Weights of a small GPT-style language model, trained from scratch on English Wikipedia: vocabulary 8192, 314M tokens.
MLP neurons of a small language model. Each row is named by its layer, matrix (up: input weights) and neuron, and shows model dimensions 64-159. Each number is 200 + 20 x the weight over its row's rms, rounded and kept within 0 to 999.
A block is one neuron, or neurons of one layer that tend to fire together. After each block is what it responds to, as a language model described it from the Wikipedia text at the highest values.

L8.up117,206,215,190,210,192,207,232,182,210,212,177,176,212,212,210,220,210,175,220,178,229,216,187,225,203,203,229,202,206,180,203,213,192,175,248,224,195,196,218,206,196,206,193,196,204,212,190,207,206,180,152,225,187,180,199,221,176,198,210,263,236,251,191,189,165,188,181,250,200,197,193,208,215,193,198,196,217,173,210,197,164,214,181,179,196,207,183,199,197,209,201,220,188,166,196,228
L8.up125,207,200,178,193,199,180,215,204,196,199,205,226,184,201,177,208,223,193,216,224,211,223,185,199,208,229,188,210,221,184,208,191,201,197,207,172,199,219,234,197,208,208,236,197,168,197,221,217,207,190,173,204,179,167,197,173,193,199,238,231,206,257,169,209,163,198,196,206,195,173,214,207,199,199,250,232,213,235,185,209,175,186,209,171,162,200,192,195,210,172,164,188,173,172,176,233
L8.up164,188,226,150,192,185,204,214,210,213,202,174,210,208,216,193,210,217,211,208,205,185,236,158,216,187,203,182,179,199,157,193,201,190,211,212,168,182,217,220,200,208,230,174,192,187,197,192,186,154,195,162,159,190,169,198,202,233,222,177,195,209,211,188,207,166,226,221,205,217,213,224,230,206,214,199,206,214,226,218,226,169,220,150,219,213,195,184,183,182,201,218,177,181,216,183,174
L8.up191,185,182,236,154,194,187,219,210,211,206,211,186,187,194,155,203,173,162,228,184,208,175,183,198,189,200,217,171,184,257,172,187,201,169,198,188,180,211,209,208,232,185,208,201,228,235,202,215,193,197,212,233,204,188,201,239,230,219,224,243,192,226,181,202,227,209,195,225,250,246,175,216,183,222,192,192,201,223,226,192,201,142,177,214,201,203,177,212,209,199,203,214,201,176,183,198
L8.up432,187,204,198,192,194,197,204,218,212,220,162,191,181,188,234,177,220,216,223,144,224,229,208,247,211,214,238,217,188,197,179,205,187,186,200,193,217,192,208,195,192,216,232,174,221,177,194,233,200,171,171,222,180,179,197,227,210,188,234,185,206,219,156,214,195,215,222,208,236,203,182,210,200,229,202,194,219,198,197,169,158,170,193,203,177,201,197,200,210,202,188,211,154,184,209,213
L8.up554,231,213,201,213,230,197,227,209,194,179,200,207,196,219,227,160,211,199,191,171,201,218,204,181,182,222,220,217,175,258,157,203,201,212,164,200,219,194,210,189,216,217,226,168,211,216,169,208,186,212,178,183,219,182,199,225,206,224,200,230,218,198,210,200,172,225,188,208,220,221,194,191,203,233,193,184,180,193,147,218,161,185,193,203,176,185,198,185,213,209,199,217,231,196,228,196
L8.up583,189,216,235,206,214,179,209,226,204,193,220,194,175,179,191,175,190,196,188,197,207,201,220,210,218,219,246,178,167,189,176,163,178,201,196,182,225,170,171,168,191,240,234,229,212,181,195,206,231,152,178,222,187,198,204,234,178,184,210,206,199,249,213,220,196,184,203,188,197,171,202,176,227,197,186,185,200,189,215,182,181,188,191,208,248,203,196,186,167,167,212,217,199,235,176,278
L8.up619,201,205,225,218,210,186,210,165,184,189,182,243,206,185,205,216,215,188,180,159,196,187,215,218,165,217,175,194,222,190,171,203,162,183,198,212,222,190,200,200,203,209,231,192,232,219,180,224,198,208,183,229,192,184,190,236,212,211,178,218,226,196,193,145,189,203,219,217,193,206,179,172,162,198,222,162,207,217,224,221,211,220,194,222,215,191,216,156,229,229,188,181,224,184,185,220
Possessive apostrophe marker

L9.up388,206,210,193,173,202,225,217,188,196,195,207,205,233,138,217,179,212,177,167,208,229,192,175,209,206,200,210,191,218,217,218,223,185,202,171,174,194,203,206,250,213,245,187,187,203,192,210,158,201,208,187,190,182,186,157,217,202,216,191,202,207,154,177,189,196,220,175,229,204,201,196,175,216,191,229,194,202,226,198,196,200,217,233,160,223,187,237,201,192,214,223,204,239,203,172,192
L9.up564,169,202,230,223,182,182,218,201,221,194,200,152,209,198,211,209,192,194,197,208,184,210,148,221,216,207,204,215,192,198,217,174,190,210,215,199,207,192,237,218,224,215,191,161,199,217,218,194,191,212,194,214,199,201,209,208,194,206,225,177,202,189,223,199,177,172,182,231,226,230,187,212,201,187,207,194,192,232,217,218,170,189,196,164,210,167,209,207,194,209,210,204,197,224,205,231
Date start, before month

L2.up100,206,211,165,226,195,186,245,201,191,212,197,216,196,173,194,199,205,176,224,157,185,228,213,178,208,170,216,224,167,190,169,186,201,201,186,205,189,200,205,207,184,198,212,180,197,179,226,202,198,191,204,210,215,202,196,234,228,195,202,210,182,168,182,196,195,190,233,190,231,212,214,218,205,204,197,201,191,252,208,213,176,221,202,180,183,156,197,176,174,200,214,203,206,198,193,184
L2.up199,185,222,208,201,199,196,191,187,183,208,198,218,203,207,203,211,224,204,228,196,197,187,195,145,242,183,191,185,229,201,172,184,212,196,209,198,244,160,189,208,195,210,220,181,195,189,194,203,190,199,168,240,190,158,190,223,186,204,204,221,242,172,199,183,201,193,213,214,213,151,253,197,181,175,194,179,222,192,257,174,198,169,187,193,175,195,186,205,165,185,167,200,198,180,208,185
L2.up203,203,184,185,222,170,221,246,218,200,199,187,217,191,204,191,204,220,201,212,176,193,216,220,184,208,199,178,198,181,225,218,237,190,214,162,223,174,173,202,210,217,191,199,175,191,178,227,179,183,200,230,211,212,212,196,204,198,191,195,217,228,194,201,180,196,178,221,197,176,216,233,203,199,250,184,198,198,184,221,215,190,210,216,206,198,199,192,182,154,175,244,213,220,202,160,210
L2.up575,209,240,184,166,188,196,216,216,186,199,200,191,210,202,182,201,194,191,206,182,219,223,220,205,204,231,206,207,176,217,180,186,222,156,172,187,199,195,221,178,200,226,206,231,154,224,203,208,179,183,174,192,208,192,149,209,212,207,201,203,182,197,214,195,193,220,220,168,190,247,223,184,207,200,194,179,235,210,178,185,180,205,213,236,212,240,200,180,218,205,167,220,205,190,241,192
Clause-ending punctuation marks

L2.up425,201,215,168,231,187,203,175,196,183,240,231,176,193,177,220,229,221,211,168,177,211,219,218,205,199,179,190,170,242,205,206,221,203,164,206,204,195,189,188,183,175,193,191,210,229,182,190,182,203,166,182,206,226,184,219,167,154,197,194,187,209,203,227,218,225,206,201,228,233,210,190,202,171,176,217,220,178,213,215,253,202,178,190,202,219,218,192,210,225,238,201,204,221,182,184,210
L2.up457,199,203,180,227,167,209,186,214,184,194,197,178,203,157,195,204,240,193,197,198,198,219,221,193,200,138,174,183,210,188,194,212,212,196,160,214,205,134,215,196,211,231,176,190,187,218,225,195,227,181,175,216,207,191,228,185,202,192,214,175,171,214,221,188,202,215,200,221,233,211,193,216,186,236,182,195,200,222,222,249,167,203,170,177,141,217,212,200,198,198,177,202,221,152,202,189
L2.up535,168,193,185,235,148,232,202,201,187,261,207,175,203,160,199,208,218,168,201,204,186,212,181,207,229,184,181,204,214,230,207,195,192,173,194,191,205,200,218,173,194,207,201,200,217,210,229,174,214,204,154,247,223,210,206,171,187,211,191,207,181,230,168,186,199,215,196,196,222,225,173,218,196,198,180,176,189,203,221,221,197,188,210,171,242,197,227,167,224,237,222,212,190,223,182,170
L2.up543,189,215,214,239,214,232,173,209,164,178,195,197,193,192,203,229,191,217,176,172,225,210,182,191,199,205,220,193,185,195,192,196,186,210,186,205,197,197,197,217,172,211,178,179,225,181,213,198,203,214,183,210,156,218,203,186,221,202,202,225,193,183,216,148,227,195,201,193,212,213,177,228,241,207,188,206,188,200,199,202,225,216,203,207,227,222,204,171,209,203,176,179,223,242,204,182
Structural delimiters after titles

L8.up10,213,262,246,199,203,183,193,214,182,214,176,193,215,164,184,224,183,207,199,207,180,199,221,212,185,200,211,197,177,223,189,214,216,168,221,182,197,182,214,188,210,197,186,208,211,194,196,204,178,191,199,183,182,197,173,199,228,193,195,219,218,201,166,196,210,231,182,245,204,147,191,194,209,222,238,193,185,178,186,196,205,184,208,243,198,181,178,175,177,230,162,197,201,206,243,176
L8.up56,217,213,208,208,195,174,182,221,181,182,235,151,204,196,215,212,195,211,198,208,190,151,214,261,202,196,189,192,168,200,190,212,202,219,239,182,196,169,174,184,226,200,202,210,213,202,205,208,219,201,222,214,201,185,215,177,201,231,193,192,216,224,191,190,189,222,183,184,195,205,174,194,218,211,215,213,184,199,188,220,202,219,235,175,179,197,186,238,199,199,215,184,206,182,193,198
L8.up72,203,230,201,201,190,199,187,200,232,194,197,203,225,205,166,186,207,201,199,212,210,200,170,213,167,163,216,215,170,171,205,199,225,211,208,200,187,203,194,201,197,258,210,228,211,189,212,193,210,210,219,217,204,196,214,173,181,211,202,190,188,235,184,182,189,189,227,199,175,222,204,207,199,187,207,189,147,219,225,209,205,204,184,170,196,175,209,250,205,192,194,195,196,180,193,184
L8.up158,233,219,210,170,207,175,197,221,242,187,224,158,217,182,194,184,200,208,185,225,192,196,217,208,186,178,191,197,168,195,181,251,209,184,198,190,186,181,177,198,196,210,216,241,190,218,228,182,173,193,220,201,243,181,211,199,180,182,220,205,224,215,162,180,207,215,225,195,190,181,193,247,229,198,230,204,226,194,218,224,190,190,199,203,186,188,180,220,190,205,209,193,165,192,196,223
L8.up320,208,196,211,147,210,223,174,172,193,200,227,164,166,200,198,220,174,194,227,189,201,198,210,226,260,179,194,174,188,214,198,197,205,184,174,193,177,180,196,188,217,201,194,210,208,185,218,195,182,184,185,190,190,201,196,219,188,239,209,243,194,225,184,161,247,196,172,192,182,139,207,197,180,165,202,214,202,163,184,203,208,197,224,187,237,206,161,193,206,223,213,204,180,181,191,185
L8.up443,190,216,213,211,221,208,212,207,223,192,173,178,205,212,188,204,195,201,160,222,204,203,187,206,218,218,212,212,195,187,183,234,184,217,216,186,163,175,220,202,203,183,191,214,215,175,230,221,179,205,232,185,202,218,194,202,193,242,192,259,196,157,157,198,203,208,218,217,220,175,182,229,215,172,226,175,190,228,205,187,202,223,186,192,212,169,183,179,201,241,216,194,218,178,211,201
L8.up463,204,204,194,186,208,210,220,206,201,174,209,197,220,232,204,205,200,243,198,208,233,191,221,159,201,178,176,176,176,200,182,216,213,185,197,216,165,191,160,189,238,221,218,226,242,229,211,195,190,192,196,201,200,163,196,224,173,210,230,206,209,199,226,177,226,225,196,196,204,196,174,209,204,180,211,182,204,225,220,221,182,171,192,201,211,187,217,192,171,209,177,197,189,189,216,195
L8.up594,204,181,225,195,237,233,213,203,195,167,215,217,203,169,208,253,189,184,193,191,244,190,189,172,222,252,184,192,189,217,178,180,212,214,187,188,217,215,196,201,187,244,232,196,215,254,218,197,211,216,196,228,199,174,158,188,191,239,197,197,208,147,224,203,219,198,189,176,197,179,192,206,205,218,179,195,217,217,222,234,210,213,193,169,175,180,205,187,195,216,206,211,193,153,186,181
Dates and mid-word pieces

L2.up146,202,209,185,174,204,210,201,220,176,222,211,229,165,227,187,203,192,203,230,190,186,204,182,164,193,236,218,164,168,218,202,209,204,202,195,163,186,194,195,185,187,247,203,200,173,242,196,193,222,188,198,218,195,214,200,214,228,202,187,180,190,193,211,210,152,228,218,206,205,161,221,231,219,178,211,148,203,212,195,212,197,204,222,167,190,197,177,206,197,187,220,200,225,203,238,186
L2.up300,196,206,175,178,178,199,206,188,193,215,206,195,186,172,161,186,192,162,181,206,184,215,213,175,182,210,184,193,211,194,197,189,176,193,217,224,205,220,207,190,172,199,204,213,200,191,200,197,204,229,203,207,175,227,208,194,184,217,217,207,127,221,207,209,181,184,209,203,194,226,195,196,221,191,180,193,239,193,207,217,172,179,198,188,230,217,220,216,218,193,193,190,247,196,182,242
L2.up479,228,202,215,189,218,193,212,214,209,185,186,216,162,204,218,159,206,187,193,186,232,218,177,196,188,168,211,214,239,225,210,170,190,228,205,190,176,181,203,151,213,200,211,206,175,200,163,195,223,202,176,244,216,192,222,206,209,202,208,215,185,235,202,209,203,205,184,214,209,214,218,231,182,176,231,184,201,170,220,222,191,202,252,182,201,213,205,212,203,206,177,189,224,193,217,196
L2.up576,237,180,196,203,186,191,207,188,190,200,191,174,181,199,172,198,205,178,211,180,241,197,161,185,153,252,208,183,178,213,195,205,192,182,185,211,201,192,205,202,210,221,200,223,188,195,186,202,212,186,225,209,177,208,197,219,247,220,175,203,178,204,195,208,162,208,206,215,206,214,216,203,217,181,183,209,201,235,169,226,192,226,217,205,224,185,214,193,175,192,215,195,219,179,181,194
Wiki heading equals signs

L9.up331,181,199,205,198,199,193,234,237,234,211,221,213,172,184,177,225,184,194,198,190,209,206,222,199,188,204,182,191,172,224,241,189,201,204,179,187,189,212,219,182,219,184,245,174,177,175,215,184,211,239,182,203,177,192,193,238,169,196,190,211,196,201,189,183,212,174,221,208,248,216,185,238,194,184,223,182,172,216,216,200,180,188,172,203,149,187,188,173,203,198,194,201,194,215,161,193
L9.up344,216,199,167,193,195,195,182,177,191,197,148,224,163,221,213,173,218,197,168,202,213,201,229,220,220,189,205,170,222,190,185,229,195,212,213,218,201,222,219,207,239,215,217,209,199,217,195,220,204,190,150,204,239,161,186,241,194,196,167,201,194,210,220,200,212,202,182,211,200,203,185,243,185,222,199,184,183,187,191,181,180,208,144,193,186,224,180,172,195,201,189,201,199,197,212,217
Possessive apostrophe

L8.up277,218,181,197,200,186,231,201,216,191,188,202,202,217,232,184,233,202,203,222,212,216,200,200,171,195,203,190,208,216,182,195,176,209,204,181,172,248,217,176,209,186,178,222,237,203,219,183,201,214,168,194,182,203,195,223,189,210,210,226,152,173,224,223,174,196,200,205,189,205,215,189,198,181,214,215,186,213,179,216,212,181,238,203,200,204,157,216,210,215,194,199,212,163,195,149,191
L8.up334,200,209,193,209,204,192,195,234,210,189,216,223,217,232,189,203,199,197,199,182,182,219,186,221,216,241,187,180,220,175,225,206,215,182,172,159,230,262,207,227,190,205,201,219,220,221,223,182,180,178,197,177,243,187,190,167,202,174,205,212,208,217,185,195,212,204,162,191,212,194,204,174,181,198,229,200,213,170,214,213,208,208,182,189,198,192,209,188,141,227,194,240,169,230,195,166
L8.up356,196,248,180,174,181,248,199,191,156,200,212,232,198,229,190,187,217,206,184,206,187,229,184,200,186,196,185,237,230,227,189,225,205,251,219,188,205,192,193,211,196,215,190,198,190,185,210,184,218,203,175,196,177,203,189,197,171,174,201,200,203,216,181,186,193,205,222,215,203,179,231,208,199,199,200,235,208,179,208,204,221,212,175,231,199,213,189,208,186,177,194,184,170,180,227,192
L8.up451,177,230,204,201,215,135,179,181,179,180,222,191,202,193,201,218,207,227,241,185,215,194,225,171,234,180,209,219,230,217,171,194,195,213,244,186,161,252,209,207,225,198,206,221,195,204,190,178,217,213,169,191,181,212,187,199,178,184,205,205,207,239,226,220,235,186,194,226,176,188,201,206,201,203,239,227,175,195,184,199,197,175,184,167,188,197,208,208,185,191,198,208,193,193,214,184
L8.up484,163,231,201,210,193,160,213,156,208,199,193,192,205,222,209,187,188,192,201,196,219,211,203,219,177,159,213,229,208,187,254,254,227,204,208,179,203,210,153,191,233,183,222,235,200,168,214,188,189,185,163,181,208,175,180,196,181,204,184,194,193,208,210,193,252,150,218,218,177,216,183,157,169,198,192,224,190,202,209,199,181,228,189,215,197,167,211,209,172,223,184,175,229,194,208,207
L8.up526,195,190,183,226,196,198,227,217,225,207,224,200,205,213,189,234,182,199,231,197,200,228,227,226,184,232,193,193,192,206,219,239,188,213,219,181,213,199,184,197,195,168,223,243,213,155,209,179,205,176,204,186,200,168,204,190,171,196,174,203,181,177,222,182,221,179,213,230,180,199,204,194,212,211,205,238,186,178,197,240,181,225,190,192,211,191,180,172,158,217,154,187,199,195,172,229
L8.up576,221,208,176,184,184,196,197,185,196,194,183,181,220,173,205,229,193,188,216,184,207,205,185,228,218,202,194,210,202,162,234,227,191,161,199,168,222,213,210,185,205,197,251,188,204,191,205,163,169,209,190,185,202,198,186,199,198,200,193,183,182,210,199,225,226,182,215,198,217,191,187,193,168,192,148,211,174,188,203,150,165,196,240,200,169,175,227,219,218,212,161,207,180,198,201,211
L8.up632,195,185,203,185,223,202,191,208,202,204,205,203,190,215,221,182,194,248,203,193,236,178,204,192,178,205,181,185,223,197,207,210,196,217,188,191,211,209,192,276,195,173,171,213,187,160,198,211,191,204,184,220,192,200,193,157,218,211,185,204,229,205,207,191,189,167,240,235,189,191,222,173,207,163,181,184,219,201,185,212,203,214,202,197,190,226,207,211,204,214,224,247,185,206,198,209
Wiki header closing marks

L9.up442,218,211,221,221,238,220,209,208,193,183,173,207,193,217,213,230,203,196,189,196,209,170,180,193,244,196,173,185,258,179,203,184,192,198,175,189,187,214,228,214,248,228,201,215,196,186,174,200,207,202,215,179,174,205,195,181,176,211,193,191,203,179,222,229,202,177,209,243,205,179,186,194,188,212,185,186,212,213,182,202,189,220,189,238,229,209,188,210,172,224,203,232,167,190,192,178
L9.up461,203,221,226,225,250,187,195,194,169,221,190,200,200,197,209,218,183,221,227,224,224,212,184,241,193,212,198,220,216,197,175,221,184,196,178,207,181,232,231,223,237,204,185,205,202,226,204,220,200,186,180,179,175,159,199,217,174,186,176,188,219,224,205,217,184,206,234,222,191,191,216,148,210,185,207,202,180,178,210,185,186,222,167,208,205,195,207,165,167,220,199,209,206,186,201,208
Indefinite article "a"